Weights of a small GPT-style language model, trained from scratch on English Wikipedia: 7 heads of 64, a variant of Muon for these matrices.
MLP neurons of a small language model. Each row is named by its layer, matrix (up: input weights) and neuron, and shows model dimensions 165-292. Each number is 500 + 40 x the weight over its row's rms, rounded and kept within 0 to 999. Numbers have three digits each.
A block is one neuron, or neurons of one layer that tend to fire together. After each block is what it responds to, as a language model described it from the Wikipedia text at the highest values.

L4.up160:504539548523459489420522482466496534498583516544426501467480502449587524501464514418479490511479520513525490446499465478546474503477582509463500463460520551511501459498510510554493544462538472475530479578468469490513423514459486571479500513493525460497484486517500481479435467504542489488495434499451537504557508559558443459544498554470482545455488528496547495452555487546528562564465
L4.up310:511441469464514519503469522400463574506502527528461503473489534578547537487467580532469499450550496514528491496533575516486491513546519477454514510517486468455515499503528460494449588512562466494502482432465531491454591431497481530489548471500480496532558467540485409488512466470547513509444513538476520450601510485529459415481542522579521477489609543483513436539392542540482447500493
L4.up642:504516464544488497520491459503455553498529465542488467499435521555461526529564523497493513501476441497520523500495506471478488475502453472509522555423438569496504449514451548478438473491444442544448523484485475520488460585542498551487510517465447471566481449476489490546497514518519384507577506518561466563476446497495539410447537513510487484530529510495490548475472548604442541506488
L4.up816:449453473545485465518545527466421489506469521512511556468496536499441515535488553504507511514536508521528465588511484542539522520466482479537539558515481531474431451470536553545534452453545551516483373462486498491431404498558482455384554437569412512504492542471481501508550495501551532491479465511465504413542367546496428502489477427510550512457441484427502506453518466489536508515474
L4.up1092:567540508498488463479492519434471504517499506599475459475494512385494506549522556485495571485535449496480490445501481489495527449468466486489422482503469449557456495552503510468549456537445469501500482477533441554542456514463542513486484456520457423460383507496508548432467537438544531561542419527529480518517470482535460547519448477488487521426546466456549518476508523504492587468503
L4.up1246:466535438529552563454481504538446535495449468535518506512484564422479423414527517522520489538503468546544482531557500593465487495546535545476449547504489485502524511474525515469495490456532566497451546486489533460506540431492541455545435513473556519507464548539461476469493407488461510443469459485498510510433500533464465465567455444503553488498439520414522490448496538534575507537501
L4.up1422:526463446431502466529481557460461449481501479548594591525489510477499498491423606552495613522502544507603456480531538521472477553507475467545471558433422498555535525425499529527476522539501573502544481492562554428482522543557481538533537455542525559473502467499548508458459532465506506525532500454496510470564580522531476480450416423488596520395469458503455513487523487511510506539512
L4.up1766:536559482554516467439507560531514459487491504507538541507509477487547503493438544464529568507491510507475511476524526494453516542541532482605500491524511458533482579515495443554457449511471499488411455551474594517510475443512509533494476488544571550500521523466484449495435481511450576465522513517556474430420465524451405520415474489456600518483454513541505491464490486506599498558390
Responds to: Middle digit chunks right after the comma in large numbers, such as 232,40|0 or 6,00|0, plus opening pieces of compounds (under-stood, over-throwing) and odd mid-word name fragments.

L4.up213:558510466502515483524452492446465448532493551479509416494530429491543492476467527489531546553491561429499484464386434510562487494551538475602551396538457493467491419492472548449519538568514517546471513466471454463554538544488462538473492528492508494535437437472511486451543523470460472505469525503502512488544591485508451444479550464507513415500508529500486503522545503546484563548481
L4.up286:507487489453430487542497497504471457455517519536558526441638493476556537527570444449530489475511556480540454461485504447561461584455516473497533482432482482565477458492484432473509468555541523578493512515470498462441472566472498553420518437499495488571463586521439556510442505456483558511512547489540528502425452469494454499466446538515486448372506488503501458508439443517532544536475
L4.up294:423486460493525418457463586512488600550496485477502559475469480564492532504479497484510524497469552507505482547535507436561406510467564536448479559438535551510522529546510506511513487523517430524463524552486499578509503486453540569502537468578494569476408524507528502568511545480513498437527499526521477517430448465528505591525507453515486492457570502580438500483563499537457547439503
L4.up867:411516569591523476531488468559460482476549516484536532494503473575460528518437526493623526535522492544497486510532505522497473555484580498503517515476490495453558448505553533524462512525494455593468476493496541534479523498498432501466558517482519491480458534541509455512514507466514501444438482501450506454587407512529473521471494518510496388515474465491422511463478504545525569453423
L4.up1102:464476503494542461520542561486428473541514514490488595498423504554512488483527438562449516410491488475394502428411531444505532575416454479511444479474488525423470452493548490493452504498504494429476510537446444446493478491502451519473485551558492469378514577520430520524536503471514467492512472467498466472466450447498511532515460504423486485576529469481488532548446452449532561472507
L4.up1216:539503505568552456433425477488548433586480471550434480534469574504528541519498474517522537481510481532509449464530498483572484504460527522463468473413524487474518447534526514535455489428491419457436520526501496473388483535520488482498565544554517497529464543516480490528463531539495456519464537430515474522464519534420493589442483421450478468465517533537512494534533477522444454451445
L4.up1669:565551500507480466518505496520440468472453485467494501491494533595559495515408513539524496463443505595477497458459510530491453526536554438497483436485440500492533523559524425506497495458492511552528529512502424614458465543498492488595530493534538548548449525478440434503548490529445488493471534489468595500468447558527459466514475513514436442528475511500458492570500476511471518506497
L4.up1703:477503520532466502520483468565434514562507515476543497471585555509466507530477447508581559456580482503444511457478498510474425484474546488482528530531545479517470553527504485501518477463520440578517495500476542529498487456561480535497515516467461512512430527534428523524529541541518488430520560502535437491470469505463558509482531510484442474502489507483448489420558520512540503453504
Responds to: Fires on "and"/"or" linking two modifiers or nouns before a shared head, e.g. financial and administrative, directly or indirectly; weakly on mid-word pieces.

L2.up172:589543488467521611498530523528521560493557526515479451513538451535486499547469513502484536479546416397486480568524503529537433510436564494512528476517503482547563406486522512499521516518436529551439443515500466507522572527515493482437535486535515508462466484503500501477467523489496472577485615523518551495511505552517512513566488533506490493498454466441561521513478452513497552489518
L2.up663:514556499444484523434491481462533573450524477564429514445498440535518443477445490481445452470551526532509505519506419504545497522479485517579496474515530471460499437486517591560488523441434487444529485490479488435550487472514488465531559435506497468495538518413496503543454514479507489520523519541500552566502457480521474475586502536472551530478468476500508565528503525504551535463503
L2.up811:545547510455478471487435472506591576554524427508524496473475466516486451454508518468491564430555547481553487479571404519511472516544495474522499480586501485499518488479470481493504391491478461537532525568462507551457502524455477533438486505480558503565554545499436498528425492510566509519467514481502491509482558507556399473600463502556556560480525476469477485465519437500536455463495
L2.up943:508488517480522448497495553418479509515536511483490447475563499550419475509563480587478428534463504506505545518533504491534456472467556503552522424515430537513502512478547526484466487488468474529518490500557466494505421545466523560467480522477500485498444479517535550506506530520502444525486520433550490512542471409552548495555467475477510512513532454502518459598463550568507434521516
L2.up993:458477531459509532518472437471528497510508557576510448490471480540441489534453412486473574544541647491571457543448486519521470513490431511459562500441479534477506472513448499543441491509492509487442428492522485548519488493501504504557574525501591516500514506531493490555496558506498495486518505503471508484540485455565513546493531546414457437474511423493495533492500540539537512526503
L2.up1078:502487508528430517477504462419529473537540524458529416533497492500455536537546475481418490456525553537503467500484545612541544502525450524485506493514500518449484488528458527579453572487448477534465476538498467495528542504490481542515489506513472426499480563494497533605461510393479524528539490422478516536522558502515469455527504452402568498491569470611497508468490490485523512546407
L2.up1431:509551480470518528475427488435500490556527456484531459501567496473562517529452495489468464503468567476438492532631511488512466501509590433553520512533511469471467523381511506456555507512475541497474527530434443552506435494539476584491496478451496531508482470559463469539531567490494524542493560412511520515459550499476435451460488427463493500518530462423531465520546550472486406569503
L2.up1533:490469496546450430497478535493497500474528410549464491532497443488511511550528474472453516521515534537523547410498427498485467523529538509511536522509495488512532424507583571477491468480450497464496524461525523525519560520491470489432505549470478530521464550503447608473518533502451458524522553484561545565511543514448565522605483469541539487494425483468505442503438491563504533425527
Responds to: Digits right after a decimal point in measurements, percentages and tables, e.g. 0.5 kWh, 3.1, 77.78 m; also some mid-word fragments.

L4.up60:501510523441537521506479508483505546469477502521566533534528452489504552508504473479559533464472500494532482551563493485524608561491456537512486517437487461498492519540505555504595466460516504442480572491446535539495510571513516505533439548453488515480517464567501437448489489463467520510421512487443489574458556494514450474492478532434471529472544509515512414523573454528460483480556
L4.up184:470486560514510583502569534457459502493561483491560480472399531462532485528487532555451484573485510573503493449544515500563507411473603510472532500515497473427531514493530517533441483541501468495468505499545480471493463500509431536606452464514491500450527479496497480523447517484443526538491468536487537513453532496527541580509471534449484537497485494465569535465486383500562492458543
L4.up228:523522581500537545562445561583482522522523500534524512598513513466522526433495452552558410515449511428521553490461476494540481522539545471475404505464559363510471541546409508542481480454549515535528477525495537428530522490542475538505476519415535551514475496528537445514476483463457523510504483516409530505571530547418513424465540524553501539508413545454477513486528530553506530561475
L4.up1104:552469556564505545527505430455492548476544522486568538567517472481499514493451528441492426534569508480443532498552551506524506596513590574549461487487480482490476453428457495434511479549495470516439481552521479544528518495410476459509570541442449521444472483465541497576508481539476618491492547488466562504540500544474603510436470489540512481460453559515546413561553473551563528515472
L4.up1655:501482477528474500475467502475527472477454459436513496504527543461464486431519471484447546529475474472522540499503518428579536557509534501457479517510492546427488463571471520514453493579510461506561507478443559565573457575490549478528535538506544488484541486490449517539539520549461558521445577521459557503467495507555474544483456586519458525571472506480469564533563498544478453532446
L4.up1666:512489492552494552518466536510452515458539517458571465486510502531514484513498482556461453594459554535489490454517462506522411408444514488473523487540533435466591461511462543533506499513483511514498515475514554508525517514517531512521469510560514500495509489537528567463437556522461556546535571543489548506513533430530496514493441533457453494498529518531473462529483485574545557425506
L4.up1756:470478575495456559605466463486541458477469537540557541535560514521493531531459482483433516453541540502521523479469490521505541448514443523488574488528452434448403471455435499496535454491492543523561480382477529492493495510451548496473533468501440481490471575443544548504490443561475526464482510483570499516517479465502567475519491487549445538552583397494572482516536459485437468527443
L4.up1778:532550524519566526487543495564524536499475488467513540484467515516493548403517485412468437544535499444527577437573578507524448503507546498495486534461475561484538503484544511500529520524546499499440450494405505418552440482484477512471482466550489563529573522518563591547491446572527466500507494512518534490462516526482511457491529526517515481495522524538528508556516487452456468489522
Responds to: Fires on the token right after a person's full name, mostly "of", commas, table pipes, and "and", as in critic X of NME.

L5.up200:524431511513460516422458501508467502538507482548448397488488471481526514492502480515496508515436463565505481455480477507457518497442503485460503497530528467506439481527538573549556542497416377489505534537580487507507506452477520497540521505501471489538578488462448550476479509464507510450572534455500468459483446487501472512560517484410610510460506473471525446499504509466583561533510
Responds to: The first digit chunk of a numeric quantity in prose or tables, such as 4 in 4,500, 19 in 19.8 C, 27 in 27–34; also the "ated" of estimated before an amount.

L5.up617:537535551510442480469547540423521538507498482532570497507507543475508467407448569504465535586535514476476545468448537466554406454502486496536448566474559490497490533506508531453463565458565471493484521580534430481501441497489473459553552487463443530505513535546582533424575513499480447482543552513486467491451522507457573446461526510537522482463429499553453480513513591527496467472525
Responds to: Early tokens inside quotations and song or film titles, especially contraction apostrophes and pronouns, as in Don't, It's, I've, We.

L5.up1055:554531522517547447461425482443495468529456518535533420512475554482521568507520555480478542518519535427569548529524471453488458546535514543531532538497474503516515475545445454435518536499430514423528519483533479491462489531563485610464512470487470451621511443515486549472481531424504476480479486500496499521475572485411483460473488566510495539600514458501516488459509520464464502542488
Responds to: Periods closing a sentence in narrative or biographical prose, also decimal points (75.05, 19.8, 44.4) and occasionally a word's first piece (appro, $).

L5.up808:449482507475569502523517496474562479532545427516525513562518496544410486433431462513560519419544462523421523456525511529549488630534503496501498430476480457516557537535508498529465498536511477539511469504461517499521516488570463464524521561555524412508455507473486530519506484520509538427481468581492482428510527498508504553457515447503471531453476469498539416522514440569510479405475
Responds to: Mostly "and"/"or" joining two nouns or adjectives inside a name or phrase, e.g. Science and Industry, row or column, Black or African American; also the "or" piece opening words like origin and orbital.

L5.up1027:498478516417537493478495501551436439581552494447506514535475468515491538514567550509491475492521531565497494485558507518531538636549497527540470507517557481448448464465520576600396438538528466608411489484489507454453540564464471525525572509473443572489489471477454484530473500524478452497521566551484497550520504446492527476456495524574512481435489543491481505575535495477425486487490
Responds to: Final word pieces of people's or organizations' names and the comma right after them, e.g. Schuldiner, / Gutier-re-z / Hutchin-son.

L2.up126:473425487490552469500587532485480561434532482519506434510548519532491529440490467502547488429511484531445574467465472483485534521497529445506469535504504512463479595442536514508486521571491536452495533502454524489515485522415538487479447547477491418507505548436544500452560529425471527476557602537520526490445468571525465427533537500545464488500482468478490461430527465493531504421459
L2.up238:561465502533529548466574546447498506489608511534557535532567567536443433458458482429501482531504551463459537544457525429545521520496491508480502526446486526536494417483493470481508514545487555419516506506522507502482482493490501454508503526443550471493463455482515490455541481547531489486474524519552514439528501603517463440527525533526489495507543410601473462550505419520505524468483
L2.up343:539415488469513517508477508464472433496484498472518517497384529605505531504542479495501451483483518418476398481517518477551482542525524519535538472483485566522395526472452521451523496514466446502510507537527406443536490475473501519496491470540608565512492542502343525521532492452519507512501565499556494467522522523523510585524556481457434505506594503525500599531389480593503497573450
L2.up918:510503513449557497510500523431546480533552606547570515530469489583450518433528467530522555458539532487445550490521499497473533500500550449419512545530442499464447503467531423511481523480499550487570506476432513536429532494517490569485465575467509563464417528446521411474531488586522505535509556476507412479472523585537573511499473562446552590521504463558481495554470472561504465456499
L2.up1032:492502480482486496417458546431503517502528544539465486513521529472469499414475502488521485520512477466445526460527516486558491521459543450586418462462532549504502523523534502571535484497535557480519465524488497513411520421535512514531525499473516555497460572484443530487464495462495485525522516434438539434499582537501534488558555520484496502516376519471456481440488516564528511528505
L2.up1083:518473516519476467515551539494507455525488441479540436544466486517536485498488495449507499435461456494448535502509524522506432483487520515464494485476472533522447466530495481508478523566495471579494421456557464455490505490474489575527542411504473444569443543530494527479422528527480464447535482455604487445531467523462497466538499524475475464448476476501448537538479503515517519502524
L2.up1423:483503493458474585455475462395503525492480454457570481498446497470506419513535452467520485500424523497452519452498507522531509497479493497521480396531542476454529484504448503438530506551558477514510456499472488518489491371470538532520598530482541468531477485604513493593454483526426491542515533511529473576538562523486533477562561521471407536514483514425551555521487461510521543603473
L2.up1511:506520502494512543421511401499508452476524557527553424533528521462482409426475535522559569479534446479459470498512473478505539565533551579526515503490450461454519445458502495524520498479495505565454481452523493506454462423588464507481471545579400524496511578446501565473559481502501475509522492508498568443544539539427510485543555462442429523516423470506496459476459552531523485537449
Responds to: Fires on the -ly ending that completes an adverb after its stem, as in extremely, publicly, largely; also other adverb-like words such as not, always, rather.

L4.up48:575491496481547496501494487555467509519471521549459475489539543481485541571553597510511510492555489565498426371509514463520461523508462558473501542512488547453447459520499491468621428553477438483542525554422510582518477533505573554489485486521488525569494465534525475483464525440458510524511508522516550520489538516469479507428476453470550512536494543525573460525530483484483521549531
L4.up152:543505515565485483550427569458615494521502483614523430452481514518515502481482463480473434508464536455482492494515487488531485440545497505488498538482531500478533489523529493525581445538452458538463464516457476496437483524589500529519489499547479487551500516543406555603481515463469551532495514560484477512563488514520446467468582513528485507524451485484474411522468429505465504490519
L4.up426:502526484540510490474535486579511522580463461566464468543528531402509498484472577502504502431453520431463525437459483449464492566539561559472544547459443557490544471489431513576496509501429506473507492448501521504490527502518525517554520464492487575523543530494445536554492511569471474435479510467454495506481562400423516577471479431560434514406537491472542497496479489485467483530438
L4.up897:578452534543465585503505500506503509495579495453532511508453478437517482533532514526609501506470478557532577492468588445469474498499506480525534517519453523446504555521486503471482471461496529448541496512502470535500445503521514507482477515450525512559516540451507517482507497557511519475420504499576482440451465523517612434485558471532527467561510502603548468463491486541476494501490
L4.up1040:492498461555481548486476502505447490516452470565464438495531528563517508488499462548479547527483544504498521500494473476468473460525480431455545519525529509486494439408453504505479480502518465468520506423501560481501551491556550485520444461485495555527520478474571472576460448483470462575428574452514454543503478479505498462524544490566499474570472470507547526548483481494479479495539
L4.up1170:498479478427557474520479469500476531480464585530469429449452432471543530500489540598524540495539460539479482391530509543566466446540563452615516547467523512460569506538479489545490567530478456469499527478519522463449530491541570527528538464492388513502537478568568507529514442416497567529498480492522473535466480519480520509478450492470511498533490598467491449503493491465543525514527
L4.up1245:637515514534501428478506522523459478509471479481445456460551499553559467508555504466475517570466506537479559513456455496478545488420541454437497522466400474572535460484446443556535544494482511561506431480469544533477477544553542504450536571495460507459488430534495490520481459483506447457409460484543611499529468445505450488450474534506552468544520541493519513529481497481471538485465
L4.up1490:586570492507582464509478570480482507489461557496554489425516538450518492560464534461466484547495478540553474460574547535473425478519497476464524477498471479501505459485465476524542491478497481477570476494494477562518437521555521519435468540558552429490564508466535422556445507507472543509488504484521519508529590539515487523481477455487535510518454501510520505479488456491534453493493
Responds to: Full stops ending a sentence inside running prose, often right after a name, place or figure (by a REIT., DYFI., Mouton.), before a new sentence; occasionally decimal or abbreviation dots.

L2.up44:493522418504476416443487567453504519524473521470501488408540552515497482514468510535512515460534524451509520479497479522509508437514504457566568425486442521472500498509501518551507489522511494533461561495438512492469520456518559529538455514500487495417449456494539494479527496531407430489512544464539497489458541460473514495512523507443514446505391531428526469514527482544509569587461
L2.up92:551489562548537488409510464447431467506494468526496470581543497461514509448464420467442555460501458498511455523517531480495457552488524525554539484512458491491469428460560503458541426565504484522525493473520479421511481470467473492462530545549432527458485522536478513495472486438461476488456495476486500516468502519460443499554496416474497534504545487479514491592494476654428431560508
L2.up293:581425475566550524563557589532499509569494481469491513561527534535484439425520475503506518505527601503561443491475461492540487572445550551548512442407571506546504486471553464527476573523498466517550493471482467515554471565513478557492497532536490495532536545458488509472513546432489539537503509522496478505515542485431502477513521494511471473545402474487536523515557491470511505527517
L2.up923:517515454486470468442500540482528436496516570492595488479550505534547498517455491552560539507524512495513542500422582544491527486441495473528449464444420474472489491541455511503507474502474554492541486504468464560511505495438487481508514469553511443504441502490438473493427549511495493493430541491502482468513482505452484479495520552485473552590523529533427450530430456536444459514514
L2.up1228:510528504516463428534545450421531447461569520470530457544488543502494510488471503527535510509490515421486466471455418507542520439543507531623490490523489518484504565534564534481471485513531485478433547533476570455483493469432463471414542503462538532476528510496467395520557485479402460487516503460463433476532568477549566453479545480518550445495566482494452496513498413471495509494475
L2.up1466:546527522507537543520504477459568531511516483551510521473521524466515516517425516549516442471485504511450502422516517518524517554460450476556548531436472502514467497542458484455481507515495475499420455516536549506486475459512473514471490556464426476517558430516521474456490608440411512470506507497560539522507524514499514463514440545484517443419565534509503481465571467488401523527486
L2.up1523:517554461487514419509507562518596483505492457437490460504487470540536541544494504499461445511460514505508435549488509480574467481496506504538528507439537655493476491524520449602513459449532504499484481460531517484517552413507507574468525441492459551527486466539436516508413494495498527505501555510466412559518492572473489509545553427496548464478626500411484479546503476531456456578517
L2.up1699:546485470568508524467560458472490466473515468443549481501437467480576405480483545483531467462496483518506566491484500508479555570465479470463517417529533490512423496551486543553494544507483529576484529428552521421535470492563516451484504468521459476469533523457443470460562532496441514525473506533575495543413508504550514472535554536427597435510457532481479481535484482509513581564559
Responds to: The words or and and (sometimes to, as in from X to Y), often right after a hyphen or open parenthesis, as in bow-and-arrow; also or/and opening a word, as in originally, oriented.

L4.up27:502459553467493480476475544425527496502446553547526512515534488514497441409439581494464472509517467507534515497447530546460427443554532481521489537513495533492479472437465430462458523444484491518430455566532490501504361505524525436483489472468463500484522567468544493530589511402494526489521453477514512441494476571510525494521440497485504453491501463499511562453511483467500495543481
L4.up50:447545510589502502503504521439524478445482474494508473419478476509481497473472518457491431594538456462538538466453590538478501499493452524473460487477574453494457523492463487429470494484479502545502534527531561465492549527575511500581509486554462518509519474514467539448514544487523508463532488427525469476502417521506467552520484482505509501520512447501479493523451536497451551494428
L4.up150:476477547577489437494542518540510490472456597530529499458480540548451566448472584542460529499492563503520462418481529550430493524580485472458490560454505560458559480492358491543547526482476518488491505506485492491517609536485507450537572548456506482524587519465520502541507525538469465422472489471555540444496492520540479489511469427494514509438484507497517502496476449428513477520514
L4.up1076:494511502542550455424530521471463440472495492528538463419511431475448511439440503551542515565499507467476520432478523541512509481504514472523497527454553549496459531578405470490410527438598461592492562538547481482452547443516432525507520504436490482511485549496527514474484516572511473493491585431480487488566512550503515452469547513532508513462502413483461458541471528444455529535495
L4.up1120:426431528579492480375472497539488558462414467581499495458543512507522463499483460497516450494481395484506432527549532515480488490446501407584487470510441478496487534499479510444506511485523566444485481529552529491472427504544508543514485476502516437569510587512537534441467507457563471546545532371496460454435503512526506457494486525491482497473501474506509498452458487466569519541485
L4.up1137:560483508645460530440508528480536562526509502465508467444500447420435450480543457500503480534518493465542570480498458517459490445464452457477472505500512454541558542471461486495508455560512476496515520530505489472497547511529554496548486532473490487559508499515533503436516563538565506369511533527593568547486541486560470523496456518459477457469450428448417501464425511473491569468437
L4.up1328:511557385507514462475506457527449429546515519505459456521478532509537503424508484545546480466496529532474469422420479440502532520491541507434461475471525497441445427513428478419517534460490544539522524496501558484465530509510528571519551510464438588565559499486490478489503470542546428494488485526519576473482512504506574450495528524472504479533583486535539479419439561567486580456498
L4.up1329:508544533494521441469524529480504519461564519492501480555508514518525461524565494477414500495482451418559554506459480506531545565536495484572467551554459554460486569440461519548487546490517564472517437493522452551518481473466500489509571512486443457483474552547579533458488450522516457538546506473509516520517439501504538502472475462464485514498410494552540458523579450478558511523498
Responds to: Word-piece completions and short function words inside quoted song, album or film titles, such as G-et in "I Can't Get Started", Noth-ing, Everyb-ody, with weaker hits on mid-word pieces in ordinary prose.